Weights of a small transformer language model.
Training: a variant of Muon for these matrices, 113M tokens.
MLP neurons of a small language model. Each row is named by its layer, matrix (up: input weights) and neuron, and shows model dimensions 0-63. Each number is 128 + 32 x the weight over its row's rms, rounded and kept within 0 to 255.
A block is one neuron, or neurons of one layer that tend to fire together. Before each block is what it responds to, as a language model described it from the Wikipedia text at the highest values.

Description: Split common-word endings
L4.up346 [120 145 168 208 127  93  81 127 130 119 166 131 132 134 161 136 121 117 179  93  77 113 163 124  91 145 122  90 172 137 138 144 136  70 101 134 129 115 135 208  69 190 158 116 132  88 135 185  85 105 127 105 130 112 150 158 139 143 149 133 158 140 103 110]
L4.up355 [ 92 186 137 137 161 147 160  91  93 132 123 149 157 136 169 104 200 142  92 105 113 134 102 122 117 130 145 140 145 154 148 134 117  77 108 106 118 226  93 122 190  82  95 134 125 108  78 128  95 151 133 169 126 122 113 199 155 124 102 126 147 172 105 159]
L4.up439 [169 103 138  93  91 145 165 148 114 115  89 121 106 115 149 126 190 156 132 159 119  94 153  86 106 105 124 170 175 159 160 203 103  90 128 139 136 121 123 133 128 159  78 134 100  64 139 117 137 127 156 115 107 138 164 120 161  89 140 182  77 143 123 118]
L4.up459 [206 136  71 121 136 124 114 114 184 134 160  87  81 122 100 110 143  87  83 160 167 114 111  98 149  37 127  76  88 133 119 124 158 105 129 113  93 116 161 131 176 143 151 150 154 116 152 160 176  95 128 112  94 128 165 172 113 133 169 103  72 100  98 138]
L4.up511 [170 137 110 144 148 122 184 152 118 201  93 116 201 117 127 119 195  95  40 159 131 139 106  93  98 103 138  61 157 122 162 118 140  57 132 169 133 116 113 120 139 156 137 107 135 130 106 201 111 134 122 148 140 140  90 140 161  27 124 104  89 124 161 177]
L4.up520 [130 137 134 121  90 158 128 112 136 153 120 100  97 174  78  54 146 122  92 141  77 103  79 142 133 220 100 111 168  94  23 117 129 134 118 149 199 140 149 130  59 166 126 116  62  89 128 130 131 140 154 130 154  80 149 135 122  90 102 135 117 165 173 167]
L4.up574 [ 81 118  96 155 137 163 125 111  95 147 186 180 112 158 146 142 180 134 108 167 118  91 102 163 131 140 134 154 101 150 167 172 112 117 113 138 108 138 108 130 120 144 128  61  76 127 106 106 136 160 191 169 190 126  78  82 142  95  98 135 153  74 157 143]
L4.up606 [135  92 144 101 121 105 155 134  79  98 106 153 191 133 134  99 193 138  92 100  88 100  88 108  85 132 157 161 119 117 125 148 116 160 110 137 180 140 164 141 141 159 105 123  99 151  41 208  98 142 117 182 154  97 145 143 133  91 127 133  72 148 194 117]

Description: Mid-word fragments after prefixes
L3.up81 [108 155 138 111 134 121  84  63 159  53  70 168 123 101 147 140 158 114 176 125 101 100 121  70 133 139 168 129 155  97 145 120 107 131 169  82 100 119 119 110 134 185  72 115 125  96 124 130 126 115 123 154 180 128 175 123 174  96 128 178  98 114 148 193]
L3.up126 [138 150 156  91 150 172 122 186 141 132  93 146 115 181 120 108 148 164 143 138 185 201 111  75  92  81 161 174 102 161  86 131 165 157  96 127 113  89 130 170 180 151 129  76  87 112 139 158  57 127 114  82 172 108 113 102 134 145 120 151 113 136 153 139]
L3.up340 [134 153 145 154  56 112  84 140  78 108 110 132 116 169 108 122 129  92 159 164  72 140 101 168 100 106  95 153 132 126 119  82 139 113 142 124  88 138 181 131 133 108 107 106  73  80 122 182 148  70 125 158 228 155 144 132 124 109  89 108 143 132 166 143]
L3.up431 [198 103 126 163 191  97 175 140 110  95 120  97 145  94  88  95 106 136 147 121 172 116 141  91 137 150 161 159 109 118 123 150 123 163 172 111 107 131  95 109  92 180  79  94 119  88 138 143  80 136  81 198 133 123 162 121 121 102 139 121 152 128 151 111]
L3.up444 [ 75 140  50 105 103 136 113 168 180 109 107 131 167  87 119 104 186  91 122 164 137  93 110  88 141 149 125 160 137  86 125  79 109 101 135  94 111 110  86 102 100 151 149 158 113 155 124 121 105 131 150 159 119 111 135  98 119 135  97 185 114 151 172 123]
L3.up510 [119 149 149 153 113 156 122 100 129 189 133 142  92 149 129 129 141 189 112 126 160 168 137 100 127 114 123 206 114 123 142 151 100  51 152 124 142  81 121 154 153 171 130 177 136 122 158 194 175 135 153  92 143 166 159 113  77  83 144 118 118 116 171 171]
L3.up549 [ 62 139  81 164 160  84 124 148 154  81  98 173 113  89 115 140 151  95 188 106 172 154 149 149 143  83 111 110 116 168 185 102 152  84 154 136 137 126  99  85  91 173 150  85 113 115 119  88 154 172  86 105  94 126 127 170  98 129  99 170 120 161 158 115]
L3.up591 [161 149 125 146 170 134 136  88 153 121 109 113 217 162 154 112 200 130 150 105 189 164 153 131 184 152 124 169 185 173  64  78 147 112 150  75 135  62 122  78  55 115  77  71  97 112  92 130  89 180 123 140 108 147 156 113 116  71 102 122 148 127 142 153]

Description: Second piece after single letter
L2.up84 [139 170 136 153 107  90 158 100 134  72 137 158 103 130 112 157 133 150 176 130  94 165 175  94 135 136 151  90 169 185 143 137 160 187 109 143 124 108 105 176 136 175 134 140 114  98 119  89 112 119 157 102 133  89 132  67 141 131 186 230 150 149 170 152]

Description: Mid-word pieces in common words
L4.up33 [127 200 138 133 159 183 133  97  81  56 150 171  98 147 181 135 156 150 156 108 145 123 125  86 106 168 135 132 117 134 107 120 100 113  82 119  87 122 151 198 116 105  58 104 103  68 173 116 110 133  91 175 109 172 147 172 127 124 118 146 158 170 107 177]
L4.up140 [ 94 139 182  75 121 160 151  88  95 113  92 118 170  68 118 144 193 202 124 101 179  77 113 105 170 182 135 120 121 156 109 166  95  80 188 132 116 110 181 119 166 178 165 108 125 117 149 139 165 152  62 153  84 152 135 166 174 117 127 191 119 100 137  95]
L4.up179 [ 66 157 139 137 122 124  73 134 125 127 121  71 145 132 195 112 145 136 121 205 124 137 113 106 158 143 161 142 132 131 131 150 123  90 117 100 115 133  73  79 181  97  57 147 142 137 134  91 113 115 163 174 109 128 153 136 111 145 108 126 103 133 111  99]
L4.up187 [ 60 165  73 114 136  82 217 104 120  95  87 128 113 108 108 145 171 131 150 120 131  87 104 119 139 150 164 159 131 189 134 124  83 135 120  89 130 157 109 117 105 149  67 113  90 119 161 116 186 113 134 137 187 167 124 129 169  99  93 142 144 128 129 172]
L4.up411 [143 134 174 174  89 100 128 123 110 135 125 155 137 102 126 102 151 157 101  90 139 100 121 114 179 142 132 148 194 153 142 135 104 143 119 156 123 158 139  83 159 115  84  97 148 123 161 129 116 160  79 113 121 152 142 154 114  87 128 106 162 158 136 154]
L4.up433 [133 184  92  73 102 108 133 149 115 125 171  85 170 126 133 117 127 181 123 125 159 123  99 108 150 134  88 167 116 113 126  87  83 130 110 142 177 146 132 147 186 166 183  62 123 117 138 128 122 135 145 128 103 144 150 118  84 112  60 161 101 207  87 222]
L4.up448 [128 201 164 172 132 132 108 110  97 146 108  77 165 103 120 186  60  88  47 135 133 106 126  88  98 116 107 116 121 169 134 104  94 121 146 117  86 101  87 145 134 174  62 147 122 114 136 153 126 145 141 125 130 211 121 131 175 125 117 156 102 143 120 139]
L4.up524 [133 148 122 129 162  87 129 141 137  73  96 132 174 157 126 140 130 145  54 179 184 169 165 139 129 173 126 156  99 132 107 106 132 113 120  57 146 159 152 196 122 134  89 133 105  93 160  99 154 178 139 152 131 143 170   0 169 143  99  99  78  48  97 147]

Description: Mid-word subword fragments
L2.up631 [108 161 137 130 123 105 145 166 162 113 145 181 167 122  97  76 123 134  91 136 130 152 152  95 141 155 145 159 198 102 142 111 109 135  47 127  88 156  96 128 150  82 121 100 141 115 149 202 100 122  68 138 136 224 128 136 158  89  77  83 122 103 109 175]

Description: Word piece after split O
L3.up324 [119  77 135 112 134  82 146 142 117  78  82 106 144  76 116 133  94 141  81 175 124 118 161  89 111 145 201  99  50 136 124 148 131 143 180 175 133 127 150 183  86 164 122 110 201  79 178 116  95  87 136 135 134  85 125 144 132  87 125 126  94 140 166 165]
L3.up362 [ 78 150 123  59  95  77 189 159  89  63 113  87 141 120  92 105 107  76 119 167 106 101 173 120 111 111 111 146 131 112 142 160 145 116 102 142 105 118 182 156 106 120  92 131  88 122 104 178  72  88 114 161 132 100 151 129 145 152  91 161  89 109 105 133]
L3.up441 [157 158 134 161  43  65 122 137 176  28 140 149 118 138 103 173 173 107 111 193 151 130  79 148 105 122 154  96 101 187 101  87 133 144 112 125 100 110 124 139 107  81 166 141 125 128 135 196 105 103 102 135 120 162 141 148 114  94 161 136 111 133 160 169]
L3.up467 [ 75  95  88 142 110  99 150 158 112 138 122 175 156 156 108 129 164 126 118 184 216 137 123 109 219 121 146  98 105 137 142 187 133 170 125 144 115 103 137 176  76 138 112 106 104 109 150 141  79 125 104 142 126 114 143 106 184  50 130 133 177 115  81 126]
L3.up480 [156  81  87 115  83 174  78 156 122 129 115 230 125 132 152  99 157 128  95 152 133 126 146 133 157  88  87 152 124 101 131 158 117 232 141 115  81 127 116 183 147 128 100 115 155 115 157 126 107 135  88 102 112 141  80 120 166 122 117 114 188 154 113  86]
L3.up519 [183  65 117 154 162 155 115 161 126 183 104 140 137 125 153  88 127 133 109 141 113  88 150 118 140  66 169 162 152 127 165 167 155 150  61 147 121 157 162 117 101 140 133 129 134 108 121 136 129 132  94 181 137  55  79 138 143 129 178 134  69 128 202 141]
L3.up587 [184 108 120  92 141 188 153 147 143 115 128 153 140 127 126 174 127 149 162 156 108  85 119  66 119 139  96 133 156 161 152 138 113 127  81 146 119 124 166 127 123 160 152  70 123 105  89  95 103 142 137 139  73 108 158 163 126  73 124 181 197 130 107 148]
L3.up616 [144 152 118 149 116 115 156 174  98 178 162 152 121 123  47 165  96 149 112 153  86 164  58  94  55 106 170 152 101 175 146 112 132 144  79 153 146 180 116 136 144 100 120 123 179 115 117 112 122 102 120 110 156 100 126 149 140  73 102 110 164 146  82 115]